Weights of a small GPT-style language model, trained from scratch on English Wikipedia: LayerNorm before each block, a variant of Muon for these matrices.
MLP neurons of a small language model. Each row is named by its layer, matrix (up: input weights) and neuron, and shows model dimensions 304-559. Each number is 128 + 32 x the weight over its row's rms, rounded and kept within 0 to 255. Numbers have three digits each.
After each neuron's rows, "fires in" lists the words (lower case) most often at its 100 highest values on Wikipedia text that the model never trained on. A number after a token or word is its count.

L2.up1024:121119143201158091137136116112166128219092143151164105124071145122116110191173147115160108112091088162091168140134155097204069144102159078102121128094123059153131095081119075121151092120174126117084109132168141182168157060122128154142171163082169147124130124088147137136138179088159111083128070101117130152090201103171129100137063141160128188097119086095164118150108144142131133114123115134180159096190116076189145153077095134083172132109140109142187147164175145108105065162096140086198162161082130202127121151018125155142180147142136140156074079104141133101133087131139123116084145106146123104160140136089109144119148134194129183127119089121128187167141150113118187164180080179171132145123146140142080096195105119104113126088168168155130112159109154069117140172166084
fires in: "scientific" 15, "research" 9, "sports" 8, "information" 8, "general" 6, "political" 5

L2.up1491:157136182146120123114121084117176110122129134075076157100123080117130172163078141147117160141137133145096097139074082133112144152161180104165117165173078109105116131143121015078051120162168124148117131125140084203159158075107120224090120104070129167103104107135083127135130159151166158154108133131119129124111089168128114111157099123121112148117180159124149158158070147150106095130198117142100160108133126119090095142031117103139129173165190174134124074141153058137129148115105130053131160123130068135095163104115133102129144161086163122128122126175113127167159105162153115120151183114107170146089094135111151116070139076124139105149151165166156060092105126181094117141116128066121097163145155125117137132123110086146140143121118108160083134139099131107165070108141118
fires in: "can" 48, "help" 13, "dennison" 7, "could" 6, "helped" 4

L2.up196:142147177087170179106153146141184110084127123162113122092123119144171079088149164138143061108074143061163143120147077134083109146168188080122134099092156173125148131084139175148145096159154071157115126152125165121163082082133127138122131088126126147077120096107170141113145152156102132205106165097109131071107149131169146104134182146079135083178151138079106145104101132119096155098157098114145185198127161123119136104096079114097105180133123170110195109118206135094142141135142087149132150076190135114131138174062135115150196163146102113115156116166156179120098133101101116126091120097123135113132127097123200148116083136116151060096165129075154141120086113147103126137115136071136134132194132115170142144136132148162092075077088104145110140159174123112087163135135097
fires in: "all" 20, "different" 10, "certain" 8, "various" 8, "both" 8

L2.up1396:138133124157083139115075133139073056145165190151157125140177099047128112111113145196181106140140080106134108114110107105123174120161123117122155138144128118170122148091127152179119148185101125172132131107140108115176169097178125112129107140101123127138174179134167104144141154117104104150117122150166116160128126139106135157108110142111084145098176069054181116078124131136113127127157158085148159082085113141072154063146130124096119139097075134131088114123146083180106108134101083171118080102104137121173167118142177136113144100091106161106118087193142122110142115139135115087170087068102111196107093130143161140188117115143103104130151053141153096167151082116090131117105102125091176090136082141138155088062119151122147135093153176110097216167089120090105173150111096
fires in: "been" 28, "were" 27, "was" 15, "is" 4

L2.up1218:138098104134067109072204066118153126152101126135111187113079154153093159100151132068156090161176166190145120060116095082120114102156149148122060144165131042153110142094143121166165067158126109173090105101114127180116146116094083139098156130161178168108132162166160123136115135106127201147120110145099126104096151117093093138105127128130111119144173108180122093097129155202082077095134167127149132121123088179128155189096148135165168145138162093076113037145194117105075174080122156108134136168101118075141139177128139100138134165090154129093172173149075150158084117190133134095114182123141088130128137089162130182157123150107155159067198113183149090116099208085147062115082120140090152123086115194075152122058093136141124149098189095077133119150088095162150178122085176
fires in: "can" 25, "will" 15, "should" 12, "could" 12, "did" 5

L2.up1952:117133153165140095133186175105111090119087154137140189171115098135124067117105091117118179138086148143177068135083123120111152165082132080122102138131121147112118117103116112144155074101135116112187117151162135129117099061165116130167140130189115107122104093122107115155160117168103090157114124162114158143129155101115095083115128105118150074078135091120123107140202176111044178125147135133100117173128120148141125177134088183161135145147121125122114114192165140112164164135136152136120157100144096116136107175097101182120105159156107103079131122138088086208112093115115135116059177070137136108128107124150092126187139128182114065096146071084119082180152118126149096095130098081156182090103113113148173089162090103142153127163131129098121054136136118131186117119118106
fires in: "that" 63, "former" 12, "original" 8, "neither" 4

L2.up146:178152124191132186112161200122120124112182153107130129113165142128173135128182110127209149092150088082154179113120145140153090093122150141126083136121187179113142072110093132153123154161063149058140082167101104121201121118108126143127125118093091192131120094148091066137112135111097160114107089112158114174134167091165106175199115113132111156168161156124150141122112064175175122090137127204121112112163116126037142179123121082104173110125112166146136110134141045167178075145116124111123087127115097171137179076127141095085144181073112157111145169118149142157118161081071133107123113142177152166140058073156061160161088147125126133150099106127094132158123078100119121121194128121163079132110084107152133191120143158188157085092124137098133197107166129106153139179179103
fires in: "career" 31, "life" 16, "field" 6, "s" 5, "such" 4

L2.up1928:153140159124105117058119153095077095141157130115100085140152102119169171114136103071163157093124125176170102108133136150144106170116115108141150165100132096136042059138130134075077148124134101095157108150072168145124168103095152155138103147167120101180098103099116098099155139214148123104144118157124038157141156136153076139082097159149128110139139136092111077114064120153116171141146093140075125110221160114129151175153103118129127144140110119137115082103124053128138097128118177127159114137071124127169215155200142095102106099131178133064165176116100094116174120141133126111162169108148133159040163102135097153154157141133082122151104112119140161130142130103060173160146116169148105112087175088077120148173104190118103140098147158104145081155152174149138099091116143
fires in: "national" 24, "e" 12, "esi" 10, "w" 6, "second" 5

L2.up2284:135154111173087129104125141155117167115162121108087087123146159124106159119109158129117118092091094117114096074116151141115078121105174136178126124129153121071144083126122123083133118140174106115140146110042090145160084135138150181157171166136102152194120164148082147182121156122081067173165146139106127156111154117159158101117133132098144133085146154174106108168128142128147097137108134157066168094132143114100161127183150104177167118103179145150130123189154080093174193140131144131081165150125124104163186118141051156119100103094123172165104132184137128117157145077129080143080161102090091191092157118154179129116088157151122093129140136121161100102117075141197106066169105124146129199112087064164126116146150148101101108154112147111115109146108173152133131161145110
fires in: "village" 16, "city" 14, "music" 13, "utc" 9, "town" 6, "time" 5

L2.up1468:144139104114086174123094095142086093103097111128119191103146108106148159117177105118122118119141145114100161118090136173122098093149203147119096141125130156124134138102153172149117112164084096123081144084055140179176169049105160151132016047135178116146133084094139128134110120190146147190072174079114102146104091114100155163155189138178126068139148179094126083107149162118081179136126128133104135144140066097110119138067154139154154190110122161146170073071123129129124147099132123182130089141160126116104131140125084052081142056150132141088132199117122102127202093140135102168130203197109145135101140077106118210055151172150133162164147106119136121094106122101139106056122114087157118129099136130134150103108161159067118196159141119110115160076139095147106108193120123
fires in: "student" 17, "students" 17, "dennison" 9, "child" 7

L2.up2137:110154133120127116128123121207120121195120142144086111053074123159128136143147128055136125066142079127089065175128210134149089062091139157140145156076063123125145106100137157114086153100143123073085151115140100127103112155138148147018142126073172094146165155124111175105145173157145115133140141165125132098143130160077087045130155159135139173144130105163140118127124123148117120195128164137155079149139168071099117120173133116096100107172083124095162142120154098105115140120176133158123125131120141139178129089130132079113095093174159164076113076080066162136177138095159091166079134160139136163090168134125145115139091151091114098131136112074154083101119142119113179089140127128141117184096139124078118182136192098148143089221099047203131131113130110107116120106112129
fires in: "until" 23, "death" 11, "before" 6, "orenburg" 5, "vreni" 4, "m15" 4

L2.up2488:124169068128169080138134125093108128172175219102146075173033144039148144142168148101117165095156084132143112116128124138145088114167120127129181172182191082095113094174121095067149073152137142132067167207100127101133126109094163072125126124097140111172097120178115129099065134154109128116182088126150123174100082087157121098075073168153143125105109150090116140128121120112103157132135195132139177083075105089107141083166154134136175112178127180134204104154139106118116134107112159106152131096127129186173146110078108143156149142122137115167147113085100138103128134096122134048100168099180136170088155200140104120131183123096122141145091164097162126134150112179150155114147121160127081139081133141099161113123096097139152094161137147116118208157102180124132128113102142
fires in: "grigorovich" 28, "russian" 7, "rus" 7, "azerbaijan" 5, "soviet" 5, "russia" 4

L2.up1455:080094116120144143121123115122133104115070120160113134150171131135139146126161196135093119083136107164142126099071118106096123113177201092097202071116110154126144129126155158132119130079094154122098163169107167196106145106143177112150087058124134135128134113167136096112169127112145155126150073143177129148121187114069087107134163183146150049150164129161118099147129148142098162126137158115142162193106141145095128161161071135099203133147085169151136106108091125134100134098103139145130124111114101178158235098082086091095140089165101103125092170172188128147077135146091139127172101123135117130119109165161158093157144142104135134151137131112123174151138160118153113196092093136115161081161154116124163121131038059027100143162141115131120152145134045117181179154140204
fires in: "all" 62

L2.up2441:172142118131122086141128090118155118076133207118126115140102059134087120137081166132116068130091169211150092078149103176115131172138149156146099132123123171156097097138147156107130101072137137125113160147127153126118135108136148168153160141110165145115143138211092149143158105186117125175114154146117111084123157102124125118127146189072109148120113067134162140112130195131152087076124107152139111152118102143116184110128140115152150137105138099117146120101155092115163083107111116099115132142186088113107080119145106158144153130080097127129177176128128108142120111172147164091155105121059100149149101130122078104109141129135099177140086106161209161098182124146104106119171097163148107110164165083068111143069143128139117115131105129139090124114144068129158174185123144
fires in: "has" 40, "had" 21, "have" 15, "having" 5, "he" 5

L2.up817:100121198097077096106114113131152168140116145128176177143157099121135117108070094120168137152143148095135182136103138142179142122107152134102136122142149181141172132110105103156119125158215185169119183188111172151108116087176097201112173122087106095107162113157130148185063140172126108099132099114182176053152139127114123117148134142107065159108188148116072086114102134147117149123134144171117212125116049085140107163130126158125152179099180151160127134092170129159035145091100083167176080105130134154156123137145110142149124125146112141100166107121131136086156119103145083130125159094146086142114148109159139174104107119086159147155070094138133135080170122151157106156131149158131206134148102136143090176097144131130077141100129093124149213115081086028149139099167142
fires in: "has" 23, "have" 17, "had" 12, "with" 11, "on" 6, "was" 5

L2.up802:170084097116124116118146196160164108092189106122109143141134108123174136154107131118113054171156080142052126147110137116131124163147198140095089141121166160118102165154136137123125169138206147127141097116132124096166115081200099120167162119138125094183075127164150133115164174146137149187078154145139154119098171162083136150099109203143063132166108113187165143127125133069126129114193094121116126138120164110179172097203113114140122096127167125063123125145135115122180114164099158156123141113089168120129135153111131120079163179051101165158137135084151181176121097104118094149181136050131097133127107085096124143121122093133120169201171145151133120155128122169103108131201196091138107103146117091118116064098163106144126123092139119127101138125142141105119106085142153
fires in: "route" 18, "i" 12, "career" 11, "he" 8, "world" 7, "player" 7

L2.up901:145133162177127135164138132175101137211117144138075090130205111133145156117135105168127074113070104149112104159120095091093110124093157115117156134139116075098127105151196147119112088077151127120146177147146144107120207134170059172123119140066151151149069107126088151138102143120125085116128166093112085113134135120122076133136091096151174125108143123166164118133113118027103129139066097159127114138110136137122118202093113107146139148156150191178122139150138094131155135100178110163131110139115139086130117157133128123138174104132105170186118200080101144184138082111105172140127091122096109190090140097167221189223086115132144197093165099092137087145137103135158177090111109145139123112133184174146125148072119076137094150125097196158088164103150159099190074125058115
fires in: "total" 22, "general" 16, "national" 15